{"num_hidden_layers": 16, "hidden_size": 192, "num_attention_heads": 12, "num_key_value_heads": 4, "head_dim": 32, "intermediate_size": 512, "vocab_size": 8192, "hidden_act": "swiglu", "norm": "rmsnorm", "norm_place": "pre", "norm_eps": 1e-05, "positions": "rope", "rope_theta": 10000.0, "rope_fraction": 1.0, "qk_norm": true, "attn_scale": 0.177, "bias": "none", "tie_word_embeddings": true, "parallel_block": false, "init": "uniform", "init_std_qkv": 0.0408, "init_std_o": 0.0051, "init_std_up": 0.0408, "init_std_down": 0.00442, "optimizer": "adamw", "learning_rate": 0.00348, "lr_mult_o": 1.13, "lr_mult_up": 1.43, "beta1": 0.95, "beta2": 0.99, "lr_head": 0.00814, "warmup_steps": 342, "schedule": "cos", "final_lr_fraction": 0.03, "batch_tokens": 65536, "max_seq_len": 512, "doc_mask": false, "train_tokens": 380500000, "max_steps": 5806, "dataset": "wikipedia_en"}
MLP neurons of a small language model. Each row is named by its layer, matrix (gate and up: input weights) and neuron, and shows model dimensions 80-175. Each number is 200 + 30 x the weight over its row's rms, rounded and kept within 0 to 999. A neuron's up and down rows have the sign that makes its largest values positive.
After each neuron's rows, "fires in" lists the words (lower case) most often at its 100 highest values on Wikipedia text that the model never trained on.

L13.gate505,235,200,202,179,229,174,191,195,119,215,220,212,217,232,204,175,209,182,229,193,164,256,215,242,171,262,221,173,193,189,225,198,157,197,169,168,194,168,190,185,168,200,165,203,151,189,248,196,245,157,239,216,154,156,245,165,176,199,232,213,214,179,189,175,226,209,209,232,184,188,197,202,138,203,160,268,176,215,206,211,189,152,180,253,197,193,172,239,236,187,235,208,254,136,233,192
L13.up505,235,217,181,250,189,218,187,155,155,221,257,142,192,196,245,213,194,210,187,226,188,185,161,196,204,233,177,238,189,200,241,178,225,198,183,189,205,172,207,201,229,155,140,158,179,253,227,170,206,173,234,206,172,176,213,189,181,223,164,255,268,234,186,225,202,236,224,205,207,266,129,228,265,238,202,205,222,189,175,116,163,189,180,219,245,197,193,248,189,202,224,193,195,172,241,211
fires in: "a", "candidate", "team", "attila", "1", "atl"

L2.gate83,143,221,233,240,187,210,181,172,200,247,199,230,196,206,200,205,209,243,170,202,150,185,205,260,218,195,190,209,140,207,150,165,239,198,181,203,205,149,132,177,222,204,158,212,203,151,180,197,163,276,251,196,202,175,225,206,152,221,157,240,164,212,158,203,155,221,110,216,153,186,152,206,156,223,196,164,215,211,202,210,171,130,221,219,197,189,224,193,183,128,263,200,216,182,194,194
L2.up83,187,232,194,204,178,266,203,243,213,196,188,153,244,247,209,187,243,219,197,164,212,188,191,179,187,152,188,204,225,163,204,166,187,167,198,170,246,244,220,156,244,183,138,220,188,151,207,218,239,170,220,242,172,218,214,150,196,213,214,213,205,175,188,225,161,211,172,234,175,203,185,219,195,177,127,244,164,174,234,211,164,207,165,177,157,186,171,188,173,229,158,200,193,177,174,187
fires in: "world", "year", "years", "country", "aa", "region"

L5.gate413,183,202,195,203,160,122,179,185,252,257,191,208,295,174,218,191,247,215,201,159,218,211,185,177,210,166,237,253,186,244,131,215,274,197,227,194,178,172,134,180,180,227,225,256,134,252,194,199,233,265,228,170,155,199,203,269,190,197,253,203,255,199,190,211,188,175,213,218,204,219,197,227,186,213,202,242,234,199,175,169,167,157,226,229,262,147,235,209,226,194,209,197,191,237,196,178
L5.up413,260,176,232,187,218,180,115,272,208,208,111,236,194,175,169,146,159,229,243,171,208,180,235,165,207,242,198,205,240,180,203,230,219,177,193,225,170,192,222,172,156,242,242,249,207,250,236,245,178,204,235,216,193,256,198,190,198,171,208,169,214,211,157,173,227,207,280,168,262,181,207,149,211,236,287,208,183,247,189,162,216,249,144,218,223,210,179,168,226,200,191,191,207,188,165,198
fires in: "one", "called", "half", "everybody", "each"

L10.gate476,174,219,190,150,170,213,180,177,205,213,240,203,169,204,233,203,160,254,126,217,219,241,178,147,188,205,225,165,220,193,158,238,205,232,171,208,145,196,167,156,192,192,217,192,227,163,191,233,215,188,178,240,217,227,238,259,162,201,148,182,198,210,171,241,156,245,243,211,223,205,186,297,172,201,205,188,195,192,204,214,135,159,262,240,212,210,203,229,229,175,239,221,181,167,187,210
L10.up476,202,200,205,220,259,111,187,167,219,226,133,221,198,183,206,185,228,193,151,228,224,216,175,201,243,184,166,127,164,229,168,221,202,227,236,170,188,203,237,174,190,209,249,216,238,183,181,193,200,171,209,203,143,213,220,196,185,208,203,157,190,214,177,172,214,174,191,151,210,174,175,155,186,189,181,193,210,248,276,185,211,232,209,190,219,182,166,163,199,291,187,234,140,212,135,180
fires in: "by", "of", "st", "like"

L6.gate112,219,218,206,191,146,167,229,210,192,207,187,210,240,222,201,188,259,181,153,182,190,187,244,179,189,229,235,186,197,204,180,167,244,169,204,199,196,142,241,201,155,254,248,235,232,249,206,162,181,176,284,225,251,235,239,204,174,199,164,155,178,193,167,234,198,149,199,198,207,250,190,184,217,185,208,226,178,200,150,184,196,172,202,248,204,186,200,178,246,177,188,190,213,223,218,148
L6.up112,275,223,173,167,201,197,136,148,182,235,192,206,211,258,171,152,163,181,194,233,236,191,229,181,194,211,196,217,189,190,196,185,229,231,205,156,171,176,233,177,224,194,203,204,235,229,248,230,215,165,200,238,218,206,184,233,234,195,194,196,211,182,184,204,238,198,221,237,227,209,202,216,196,159,240,226,231,221,161,163,201,203,248,249,149,203,203,240,235,227,136,222,214,252,228,225
fires in: "because", "said", "due", "that", "according", "saying"

L5.gate16,180,186,239,212,183,176,175,191,232,250,178,197,240,229,138,189,189,200,186,205,224,197,229,157,195,108,231,206,175,251,210,199,263,200,198,224,185,207,223,194,146,205,214,257,200,238,269,238,199,219,184,239,184,223,233,189,265,166,223,154,190,182,205,186,198,178,212,196,194,200,187,195,174,178,225,235,212,220,218,179,190,208,211,202,209,200,141,231,252,144,216,237,182,206,221,194
L5.up16,171,217,193,209,194,247,144,213,223,169,209,217,194,283,218,206,190,141,142,220,159,175,216,220,173,242,156,205,227,193,206,197,175,180,152,227,157,168,230,167,210,176,141,194,167,203,171,193,156,180,239,176,207,221,230,165,223,187,209,206,201,196,172,258,156,249,183,225,204,241,175,181,242,187,293,229,203,197,250,195,242,196,170,186,208,228,188,230,197,165,233,242,203,176,222,136
fires in: "be", "been"

L3.gate206,206,188,158,137,191,205,203,190,163,248,225,195,194,192,183,174,133,141,230,242,169,200,222,176,201,222,142,176,211,198,162,229,197,208,182,244,205,190,193,153,207,212,259,191,176,146,254,229,164,149,196,210,206,192,292,205,178,164,198,221,196,209,173,207,170,203,161,237,197,177,149,204,147,178,173,199,198,217,194,220,181,127,220,224,228,176,153,186,209,205,201,189,218,201,200,195
L3.up206,206,202,213,196,200,238,271,154,190,241,232,204,207,132,144,219,178,191,221,209,204,225,154,257,193,175,209,202,196,250,257,225,174,172,152,234,232,230,213,170,211,155,166,187,189,177,159,202,171,117,177,203,182,194,195,243,216,242,173,182,200,197,195,181,191,253,186,212,217,182,220,210,150,184,198,251,185,218,207,190,275,187,206,198,202,181,157,194,203,185,193,165,173,123,173,233
fires in: "began", "joined", "started", "up", "serves"

L5.gate106,208,240,228,116,137,228,190,183,254,206,188,161,203,178,225,178,227,158,205,214,170,199,229,163,207,217,197,204,190,223,206,167,232,146,142,241,180,173,206,188,178,184,180,226,214,189,177,244,217,195,224,241,199,235,234,204,187,114,196,205,136,220,169,255,233,197,205,177,249,198,197,199,120,207,188,202,175,236,226,170,184,141,194,211,188,187,209,176,191,169,216,160,229,160,223,174
L5.up106,212,194,194,193,179,172,191,194,233,203,212,162,263,186,186,226,232,218,193,207,233,147,208,191,223,199,239,229,207,240,220,192,203,166,268,224,164,133,222,217,182,161,169,265,258,187,155,204,243,150,167,237,195,225,217,200,161,183,220,237,172,204,206,206,233,194,232,208,226,141,248,184,185,187,183,183,180,205,222,230,148,187,185,205,225,223,208,173,194,256,223,188,200,239,117,162
fires in: "years", "year", "days", "month", "decades"

L2.gate227,179,199,144,183,203,229,182,150,177,178,221,160,268,212,212,180,174,175,151,184,156,171,208,162,179,176,213,212,158,188,193,158,222,197,176,168,202,216,168,204,219,208,181,200,188,111,185,193,206,156,230,187,189,156,231,183,161,195,236,239,215,193,177,185,248,194,195,245,218,255,202,219,202,203,198,213,228,156,189,245,177,176,200,157,208,169,229,185,185,225,238,257,142,181,222,234
L2.up227,177,228,150,136,199,212,270,189,193,180,266,208,277,167,193,225,208,252,147,192,182,246,156,213,208,198,239,198,214,182,211,180,198,171,167,160,196,208,194,240,174,233,216,208,199,193,196,151,227,198,209,147,185,167,234,165,226,175,214,238,218,216,169,189,192,204,213,209,173,230,212,160,188,179,201,186,193,186,193,234,171,161,179,220,136,180,239,194,166,224,213,225,217,157,251,218
fires in: "of", "class", "aa", "academy", "branch"

L9.gate145,162,193,193,232,197,230,191,239,150,213,171,189,190,186,180,199,169,253,164,241,184,192,211,223,198,215,184,251,212,213,186,194,205,222,264,165,170,146,202,191,219,212,178,259,222,230,189,245,214,235,233,195,270,188,211,213,185,187,175,186,174,202,151,189,177,135,222,146,187,120,181,184,174,208,212,196,175,218,187,199,142,203,202,208,246,208,187,209,193,156,221,258,256,205,177,161
L9.up145,165,182,185,178,225,230,202,193,214,233,198,228,209,162,193,142,214,130,193,184,175,267,229,230,223,194,195,230,235,227,191,183,232,221,232,215,158,188,232,200,261,191,198,239,180,179,142,190,229,200,253,176,172,167,196,207,190,135,189,209,231,216,208,191,188,206,147,222,222,196,202,241,215,198,201,166,198,220,142,212,228,184,211,234,183,218,225,197,183,158,184,131,153,232,206,121
fires in: "there", "it", "do", "doing"

L10.gate370,190,184,164,179,181,231,169,169,167,245,183,144,181,231,219,210,184,206,192,208,194,251,208,234,175,185,193,221,179,207,129,192,175,211,201,210,165,204,200,173,186,217,193,176,201,173,187,203,195,175,195,192,283,185,244,168,159,154,199,206,185,227,203,200,188,214,193,185,140,159,133,243,219,225,206,281,198,162,206,202,155,163,228,262,175,190,188,180,258,208,214,186,186,157,192,159
L10.up370,198,174,153,238,235,202,174,146,217,231,179,208,197,219,199,169,204,234,138,215,221,204,235,217,226,210,158,145,165,200,224,224,165,277,178,201,205,274,223,136,178,217,182,204,228,225,172,219,184,209,167,190,169,170,213,195,210,227,197,248,213,166,213,200,237,248,226,185,174,210,176,208,199,182,193,208,195,229,238,216,207,216,211,205,168,233,194,165,202,246,259,170,174,220,165,176
fires in: "to", "can", "not", "also"

L6.gate457,168,203,168,164,188,227,199,197,263,223,175,159,188,240,194,206,206,168,206,232,265,193,239,126,178,217,216,193,194,170,190,210,212,197,240,232,165,129,205,148,191,179,214,209,198,229,179,228,249,194,247,210,208,224,238,204,190,191,188,205,187,202,165,186,231,207,162,119,188,212,145,199,160,210,230,186,251,199,220,222,201,182,218,205,206,206,213,171,201,175,232,175,204,198,198,176
L6.up457,172,167,197,201,236,200,216,196,234,189,217,240,176,226,168,163,232,186,202,171,241,150,279,181,220,246,139,204,194,163,218,217,192,200,223,223,177,149,212,199,204,195,240,204,284,212,182,182,152,206,209,235,192,291,218,194,209,175,196,216,195,195,137,167,203,179,202,191,189,230,202,167,152,179,204,170,225,191,243,196,206,194,204,218,157,202,194,183,159,216,144,231,200,197,191,170
fires in: "according", "due", "date", "addition", "oil", "dated"

L2.gate27,225,256,179,131,225,210,160,200,219,155,168,209,212,207,234,210,201,203,213,192,171,187,204,231,183,245,226,212,201,187,131,187,195,143,201,221,190,177,214,170,261,200,221,257,210,200,218,224,221,207,254,226,191,261,223,195,172,180,140,259,191,179,152,197,198,210,212,223,254,174,209,239,188,255,162,196,195,149,214,192,202,211,205,117,193,198,205,182,167,238,238,196,110,215,170,204
L2.up27,270,206,196,127,220,179,183,165,206,187,205,262,217,245,184,230,147,238,182,192,212,177,181,170,177,210,194,223,181,215,179,222,213,187,229,242,160,214,173,168,223,217,206,162,193,182,214,198,140,233,183,165,162,206,189,209,210,190,191,233,144,224,152,214,171,163,164,190,201,181,173,187,169,199,186,136,203,195,225,181,202,189,240,233,200,185,229,141,209,196,202,155,195,196,197,202
fires in: "found", "site", "areas", "founding", "area", "evidence"

L5.gate149,211,208,206,252,216,142,206,186,202,171,183,199,189,223,174,220,247,187,177,192,207,199,167,170,199,170,241,222,223,213,150,180,232,198,202,176,223,199,194,192,206,224,192,167,237,196,200,257,237,184,223,225,188,200,272,173,169,230,208,229,188,173,251,217,228,238,156,134,227,220,164,173,198,192,185,203,204,230,189,157,204,178,221,271,235,221,215,181,203,225,217,259,177,203,233,178
L5.up149,206,182,186,183,185,177,215,253,256,257,202,219,183,233,168,224,195,211,229,215,213,213,170,195,214,174,191,206,154,192,179,162,241,172,229,186,170,194,219,228,177,222,240,192,160,309,219,214,192,209,230,213,140,234,233,212,208,161,235,149,179,241,208,152,192,154,169,164,175,205,189,157,189,258,198,181,226,201,193,187,215,241,152,161,246,198,220,267,240,211,201,190,207,158,233,235
fires in: "in", "whilst"

L10.gate41,210,238,233,232,206,212,189,176,202,215,149,218,188,166,262,180,234,182,180,189,212,204,176,208,149,163,213,217,276,179,185,219,245,179,164,171,253,189,186,223,210,201,238,212,176,134,175,189,187,223,251,182,222,122,238,247,143,223,196,145,229,170,211,222,178,195,150,238,226,260,211,219,210,174,228,209,169,193,205,210,212,204,228,184,277,222,235,148,224,207,241,203,172,192,238,219
L10.up41,164,228,270,239,220,222,174,192,143,198,251,160,174,196,219,160,184,208,190,230,268,164,209,166,196,215,189,178,169,202,204,241,233,145,215,234,199,233,198,202,216,190,141,201,192,198,266,166,203,195,216,226,223,155,200,180,219,187,224,244,174,195,238,200,204,216,142,209,193,220,185,182,233,194,262,213,229,189,181,192,175,179,173,187,248,216,179,263,213,214,193,203,242,229,247,176
fires in: "he", "a", "received", "won", "his", "she"

L10.gate142,178,210,176,226,213,174,150,177,235,194,188,202,243,222,218,228,213,176,189,208,159,230,188,252,177,212,240,186,178,226,219,153,224,132,195,195,238,162,202,224,187,246,146,171,242,143,177,220,148,200,265,218,174,195,262,218,163,170,211,207,169,179,216,198,220,203,209,222,186,183,194,255,180,169,165,179,191,208,207,221,237,159,199,173,159,144,214,163,286,227,229,196,243,207,233,204
L10.up142,157,219,211,160,206,204,206,207,227,234,192,229,227,165,234,187,179,217,298,201,180,257,150,194,209,227,202,141,193,208,186,181,187,159,176,180,233,188,163,236,199,233,165,185,219,193,184,234,205,232,236,227,155,167,186,189,232,145,224,247,246,223,213,185,229,231,156,195,173,177,194,153,204,186,201,198,212,235,201,231,185,221,155,174,238,248,170,223,205,211,222,165,227,203,258,197
fires in: "of", "in", "a"

L6.gate119,196,224,243,182,192,199,267,184,220,213,174,174,220,184,204,219,170,231,206,185,169,263,219,109,197,169,227,191,242,203,170,204,215,186,187,204,158,155,156,207,174,228,217,172,174,183,221,268,230,178,194,188,224,231,202,243,198,197,186,232,232,200,141,199,162,176,160,217,239,176,191,183,158,190,159,266,221,199,232,184,137,173,192,236,240,217,172,186,243,225,201,176,213,73,172,202
L6.up119,264,189,232,177,198,225,184,196,148,231,179,198,199,184,191,147,167,180,247,212,247,265,147,224,205,177,220,210,219,208,217,206,228,221,258,205,227,206,249,163,213,215,154,194,147,158,237,193,230,192,170,179,204,260,152,240,214,176,188,245,265,209,192,163,217,169,208,161,195,160,170,254,191,213,165,225,168,182,205,191,202,228,250,183,233,239,200,210,222,232,244,138,232,186,219,233
fires in: "of", "joined", "fiedler"

L7.gate357,180,231,209,170,212,201,216,190,243,204,199,176,181,201,262,197,208,189,179,233,187,266,201,176,155,216,232,202,208,181,181,144,220,221,208,193,230,144,237,154,173,253,194,223,214,210,177,214,242,182,216,207,128,223,183,209,144,206,243,202,170,209,217,231,199,191,181,196,192,245,210,211,122,216,137,193,236,204,145,236,206,208,217,232,202,161,184,212,244,212,250,251,225,199,176,176
L7.up357,208,177,148,259,162,233,138,138,226,208,210,210,214,98,218,156,198,169,179,208,206,224,265,210,195,241,182,226,192,171,220,210,222,177,189,215,197,233,215,196,182,161,238,233,257,148,189,139,200,245,223,228,231,177,186,220,197,182,231,218,225,193,206,193,201,196,167,280,229,200,191,211,167,204,232,211,176,233,218,188,189,178,254,235,190,226,217,155,233,188,196,207,197,210,233,157
fires in: "on", "according", "like", "name"

L3.gate5,209,215,162,147,201,174,179,155,213,226,185,192,212,215,188,213,207,181,188,232,180,221,161,180,151,165,204,185,198,216,194,169,202,190,226,237,220,170,169,237,172,219,227,226,186,212,209,162,180,197,247,194,172,225,254,190,142,192,152,166,155,202,247,210,226,163,203,202,229,180,205,258,145,208,221,148,231,175,169,169,207,191,201,179,270,168,244,211,215,221,205,211,250,260,212,197
L3.up5,240,189,199,204,207,161,157,204,238,222,194,201,217,207,194,225,195,187,186,205,200,245,224,187,194,229,183,191,190,166,206,220,210,197,190,202,199,203,235,172,289,178,219,232,171,238,250,171,286,219,204,176,181,198,188,233,174,254,174,206,225,228,242,160,224,232,198,164,229,198,225,221,160,216,254,284,205,235,191,182,212,221,182,233,180,217,210,228,183,193,181,180,165,210,143,221
fires in: "this", "a", "that", "same", "everybody", "one"

L13.gate296,219,176,220,233,207,194,144,158,141,229,223,179,211,213,254,224,170,166,201,214,244,215,205,240,157,184,247,191,178,212,210,185,222,212,213,165,134,165,197,176,143,169,187,190,175,210,189,161,167,139,196,187,187,200,170,215,191,144,219,231,234,173,245,207,190,161,146,237,189,173,168,212,203,169,188,198,208,239,210,197,178,135,214,161,222,195,217,162,207,161,185,170,201,165,167,220
L13.up296,204,221,221,247,193,148,177,192,206,140,215,175,188,188,200,123,221,142,198,226,207,213,191,223,185,283,233,214,176,189,195,222,235,216,206,220,268,200,230,167,242,191,210,224,195,242,183,169,230,191,187,134,175,204,203,187,203,266,207,243,227,195,204,174,162,196,170,215,216,222,192,218,210,187,298,216,205,208,174,210,220,220,185,234,228,185,205,227,205,237,235,172,170,181,225,196
fires in: "most", "to", "not", "made", "highly"

L5.gate347,187,295,211,219,199,202,254,218,218,232,152,150,227,228,256,154,163,213,181,222,183,232,176,150,196,192,235,144,238,200,210,209,243,212,190,210,181,192,186,189,191,194,166,168,159,223,270,211,170,198,171,221,164,177,207,165,212,187,187,238,180,183,197,225,178,198,123,212,255,222,149,281,134,210,251,211,182,151,251,174,184,172,197,206,212,164,168,206,218,221,248,200,198,176,179,214
L5.up347,182,251,156,196,161,213,227,218,164,191,158,222,196,167,173,168,181,236,184,235,183,235,197,140,223,138,223,206,207,250,184,282,204,186,212,210,202,210,171,154,232,201,175,200,198,154,213,193,214,220,200,171,219,245,210,201,238,195,178,170,229,170,233,173,232,247,167,153,224,235,199,197,172,195,197,206,200,183,210,241,201,220,246,197,211,278,200,244,212,163,215,183,191,239,192,203
fires in: "of", "saint", "into"

L6.gate461,221,174,217,170,151,217,152,154,180,225,150,196,223,204,239,218,171,205,186,207,190,301,224,185,164,173,213,177,210,199,151,201,198,178,219,210,150,168,161,128,151,208,193,187,180,231,190,180,199,196,209,190,229,228,220,237,177,205,187,175,182,166,149,240,203,144,145,211,137,190,184,235,139,198,152,171,215,209,206,195,179,207,267,180,220,195,225,186,196,206,212,225,164,213,219,200
L6.up461,218,153,168,215,138,246,167,176,156,224,208,191,182,189,185,247,167,226,194,193,162,214,220,238,203,152,195,160,222,183,210,231,181,212,246,181,170,151,185,141,171,224,227,190,177,160,200,171,227,165,183,192,186,198,184,255,210,196,227,216,215,209,166,173,165,196,206,184,198,176,235,196,164,197,189,207,204,182,190,219,207,195,186,152,198,216,251,184,213,192,203,246,170,192,196,186
fires in: "of", "from", "by", "for", "to", "after"

L7.gate379,144,226,210,221,203,248,174,216,189,217,126,234,220,193,176,198,209,203,179,216,212,272,185,230,199,166,200,207,201,148,185,190,241,206,227,148,142,181,233,180,187,203,157,207,234,165,195,194,209,241,183,219,185,235,227,184,192,204,288,173,143,207,159,198,227,155,206,197,212,206,170,217,153,242,254,200,174,191,155,232,155,182,237,218,191,179,225,225,178,145,149,178,210,180,299,191
L7.up379,231,228,226,253,273,249,179,177,165,203,176,214,178,201,156,174,246,206,207,143,219,229,233,214,225,206,202,223,160,207,189,200,181,208,179,160,231,184,148,195,193,180,224,186,173,189,178,242,192,206,193,224,200,179,195,191,197,166,176,230,189,209,194,193,151,227,198,201,160,143,203,227,178,189,142,185,181,188,207,275,205,194,204,216,150,199,164,230,154,195,180,210,208,174,179,154
fires in: "it", "there", "country", "them", "vietnam"

L10.gate377,186,238,194,230,185,235,237,230,191,196,193,148,212,230,205,246,132,215,129,176,213,247,185,146,225,214,246,179,175,238,180,167,225,166,164,253,131,178,186,198,180,173,184,210,190,215,173,206,191,201,212,236,225,200,216,199,199,157,188,238,179,170,214,224,167,212,165,195,204,248,160,216,136,165,246,211,245,264,220,133,186,201,180,172,207,154,194,232,187,242,272,198,181,182,172,220
L10.up377,207,212,127,175,207,204,240,218,201,197,204,183,131,193,182,233,148,228,226,218,199,209,165,156,212,183,193,197,186,185,179,201,177,173,137,249,189,241,160,204,220,166,153,221,192,232,173,197,275,215,187,152,156,211,243,207,151,196,226,229,152,244,221,178,172,222,179,212,176,219,183,212,206,173,185,203,215,219,225,186,178,189,169,152,186,177,202,248,205,210,231,196,201,194,204,169
fires in: "to", "in", "of", "into", "from"

L2.gate165,257,238,180,196,189,206,175,201,225,248,156,209,197,201,223,190,221,187,183,248,228,230,212,213,127,206,231,193,240,230,183,256,262,198,210,206,179,173,187,180,195,211,192,213,232,227,223,231,253,172,266,182,195,249,233,214,188,185,202,221,199,214,196,224,177,179,222,148,226,192,181,239,157,175,240,193,159,206,170,215,197,205,276,239,216,259,260,198,199,210,212,162,197,220,195,184
L2.up165,241,198,215,217,214,194,155,193,193,196,202,235,161,201,219,187,220,178,243,226,238,224,208,225,182,250,177,149,233,176,237,259,214,222,214,136,172,175,191,238,190,188,162,170,271,233,213,195,242,201,211,174,185,250,193,234,183,207,164,216,209,187,232,216,181,232,268,201,226,185,211,182,214,185,208,194,207,226,161,196,265,230,205,221,168,238,201,215,164,224,193,219,177,238,169,180
fires in: "not", "take", "before", "when", "be", "thanks"

L3.gate377,216,237,176,204,198,213,179,199,233,233,191,186,233,202,198,171,246,158,186,205,173,247,217,174,279,190,198,175,201,187,149,223,210,193,194,204,153,229,260,225,191,173,179,189,159,210,204,195,209,218,199,193,156,215,232,224,202,193,205,252,238,203,239,200,200,206,165,223,198,194,190,185,192,187,241,177,239,228,249,152,189,172,181,185,229,194,172,217,228,222,244,201,168,110,216,201
L3.up377,147,257,172,274,210,189,183,239,233,227,199,230,151,168,179,198,154,195,188,174,232,164,195,245,211,234,188,185,189,185,197,204,156,163,193,202,137,269,223,162,194,172,188,213,275,207,180,212,221,207,202,206,221,230,191,137,229,218,216,173,174,234,202,202,169,230,150,188,161,179,161,126,223,202,221,255,212,197,204,200,210,173,222,284,214,191,199,198,236,180,189,210,211,164,256,214
fires in: "then", "be", "later", "to", "also", "time"

L9.gate9,187,217,233,215,178,211,221,232,241,198,233,163,198,237,243,201,187,221,204,218,225,190,189,150,170,204,218,153,175,211,165,221,246,209,204,208,182,210,174,170,176,219,186,237,199,175,190,199,211,219,194,220,176,190,274,219,168,157,239,167,200,172,183,215,215,185,157,212,210,222,236,248,140,212,175,222,166,189,211,183,187,190,233,167,249,170,197,155,223,243,212,210,170,195,193,193
L9.up9,222,193,165,188,183,183,214,175,250,207,215,182,246,182,227,255,196,199,207,231,186,212,127,200,186,193,182,220,212,175,215,186,227,197,288,182,233,206,238,146,232,218,190,240,180,200,241,171,188,174,172,184,206,209,203,203,258,187,225,194,170,254,228,194,242,208,194,154,185,195,201,184,251,177,217,182,236,233,171,207,216,198,209,187,253,185,268,217,222,256,218,185,191,223,177,177
fires in: "to", "just", "but", "even", "or", "in"

L2.gate327,203,260,194,196,190,212,231,226,229,220,190,251,217,199,190,222,218,212,194,184,182,195,171,127,201,142,219,193,157,215,141,209,212,125,184,270,222,237,163,183,198,244,202,217,151,186,204,238,230,209,220,269,206,195,294,139,210,190,247,206,213,199,201,225,168,224,129,150,196,209,183,221,203,188,179,209,179,211,269,176,201,153,195,241,238,219,220,219,197,216,246,171,216,190,251,193
L2.up327,208,194,185,189,235,209,190,230,201,274,144,236,193,180,155,217,204,208,262,212,231,179,199,178,220,164,171,198,178,188,194,245,193,174,267,244,170,278,231,211,169,192,203,197,214,197,221,206,194,230,184,194,140,211,205,201,209,201,275,205,223,205,233,168,171,213,179,143,184,207,210,195,201,198,199,228,162,211,246,168,220,216,150,193,265,222,197,180,193,239,243,204,248,227,210,239
fires in: "in"

L6.gate324,185,234,216,233,203,189,163,173,248,190,212,238,257,218,162,222,124,249,222,215,205,171,241,146,222,214,263,213,175,254,201,202,197,211,235,252,153,207,238,149,203,186,240,221,180,179,250,217,166,181,226,185,206,171,223,181,180,130,244,215,199,202,235,226,209,203,148,186,253,184,188,252,180,217,197,154,154,212,197,190,195,147,221,181,239,173,201,203,217,182,231,199,228,170,182,219
L6.up324,214,161,206,255,172,192,227,165,199,239,208,178,198,231,170,227,186,182,239,191,201,170,193,245,227,232,173,199,152,251,222,161,185,195,229,170,185,205,185,240,253,180,255,197,197,202,226,206,180,185,213,163,191,230,217,182,191,222,208,234,170,192,244,229,221,198,159,180,198,187,199,238,185,219,205,170,213,181,196,200,213,104,172,179,182,195,185,229,265,222,254,182,173,228,138,234
fires in: "not", "make", "whilst", "no", "t", "to"

L7.gate307,219,245,218,192,167,242,157,167,232,228,220,235,223,160,210,238,145,188,176,211,231,246,193,201,193,204,207,218,199,212,150,149,307,213,192,200,192,219,167,168,154,232,209,253,137,173,210,193,221,191,240,203,221,148,217,159,233,179,232,175,172,203,211,205,201,235,169,232,216,166,182,272,209,191,228,186,195,202,204,230,185,183,223,205,240,190,214,209,248,217,184,189,212,169,267,155
L7.up307,243,207,170,220,176,209,193,162,243,197,258,260,186,160,154,221,168,202,202,168,170,214,196,233,221,258,145,204,205,247,210,165,216,241,218,148,196,244,149,183,199,208,168,253,168,192,156,194,228,211,168,166,209,151,177,154,242,221,198,178,171,182,218,188,224,248,214,200,193,177,193,193,201,202,238,202,216,213,196,126,174,194,193,183,183,225,256,247,201,211,224,202,207,213,186,180
fires in: "he", "she"

L12.gate478,195,221,220,204,196,183,266,154,213,273,177,240,229,171,263,203,201,144,166,235,232,275,170,194,173,177,215,239,214,186,179,166,199,198,161,172,196,156,177,218,163,217,222,224,250,185,211,204,182,262,213,155,248,196,195,189,216,193,192,168,191,167,245,189,200,258,212,175,170,232,186,218,213,256,217,178,280,167,200,169,211,167,266,196,246,171,212,174,200,222,250,226,184,170,213,197
L12.up478,165,210,215,194,275,161,258,188,226,218,178,237,198,188,207,186,219,181,159,201,179,174,168,224,179,214,200,212,226,211,272,151,227,175,177,190,227,192,217,212,214,181,180,168,175,184,220,183,218,186,203,160,212,191,189,207,233,218,205,231,175,207,198,160,184,207,216,177,225,249,214,202,207,191,275,205,273,212,201,209,222,188,199,197,226,218,147,226,231,219,220,201,171,205,191,245
fires in: "he", "she", "who"

L6.gate502,162,215,211,228,165,228,198,221,235,234,234,227,190,164,173,170,207,191,177,251,175,195,196,224,242,191,255,204,163,185,196,201,257,172,129,189,156,195,175,209,247,209,227,261,220,178,208,197,224,214,222,254,203,166,212,139,201,206,219,216,206,189,215,224,217,144,216,233,213,218,187,228,225,210,215,231,249,220,219,168,158,200,287,190,212,213,240,286,207,194,179,190,184,220,206,196
L6.up502,217,152,203,217,171,224,169,146,189,254,212,220,193,233,183,156,243,202,186,213,201,188,230,195,212,266,209,209,190,185,218,231,190,253,177,232,166,236,264,214,137,145,207,202,228,241,193,219,125,149,186,181,174,209,219,207,232,231,178,244,213,237,226,170,176,178,182,227,216,119,162,214,214,222,242,196,171,234,204,181,221,180,200,209,182,187,234,169,156,199,238,222,245,189,231,157
fires in: "was", "been", "is"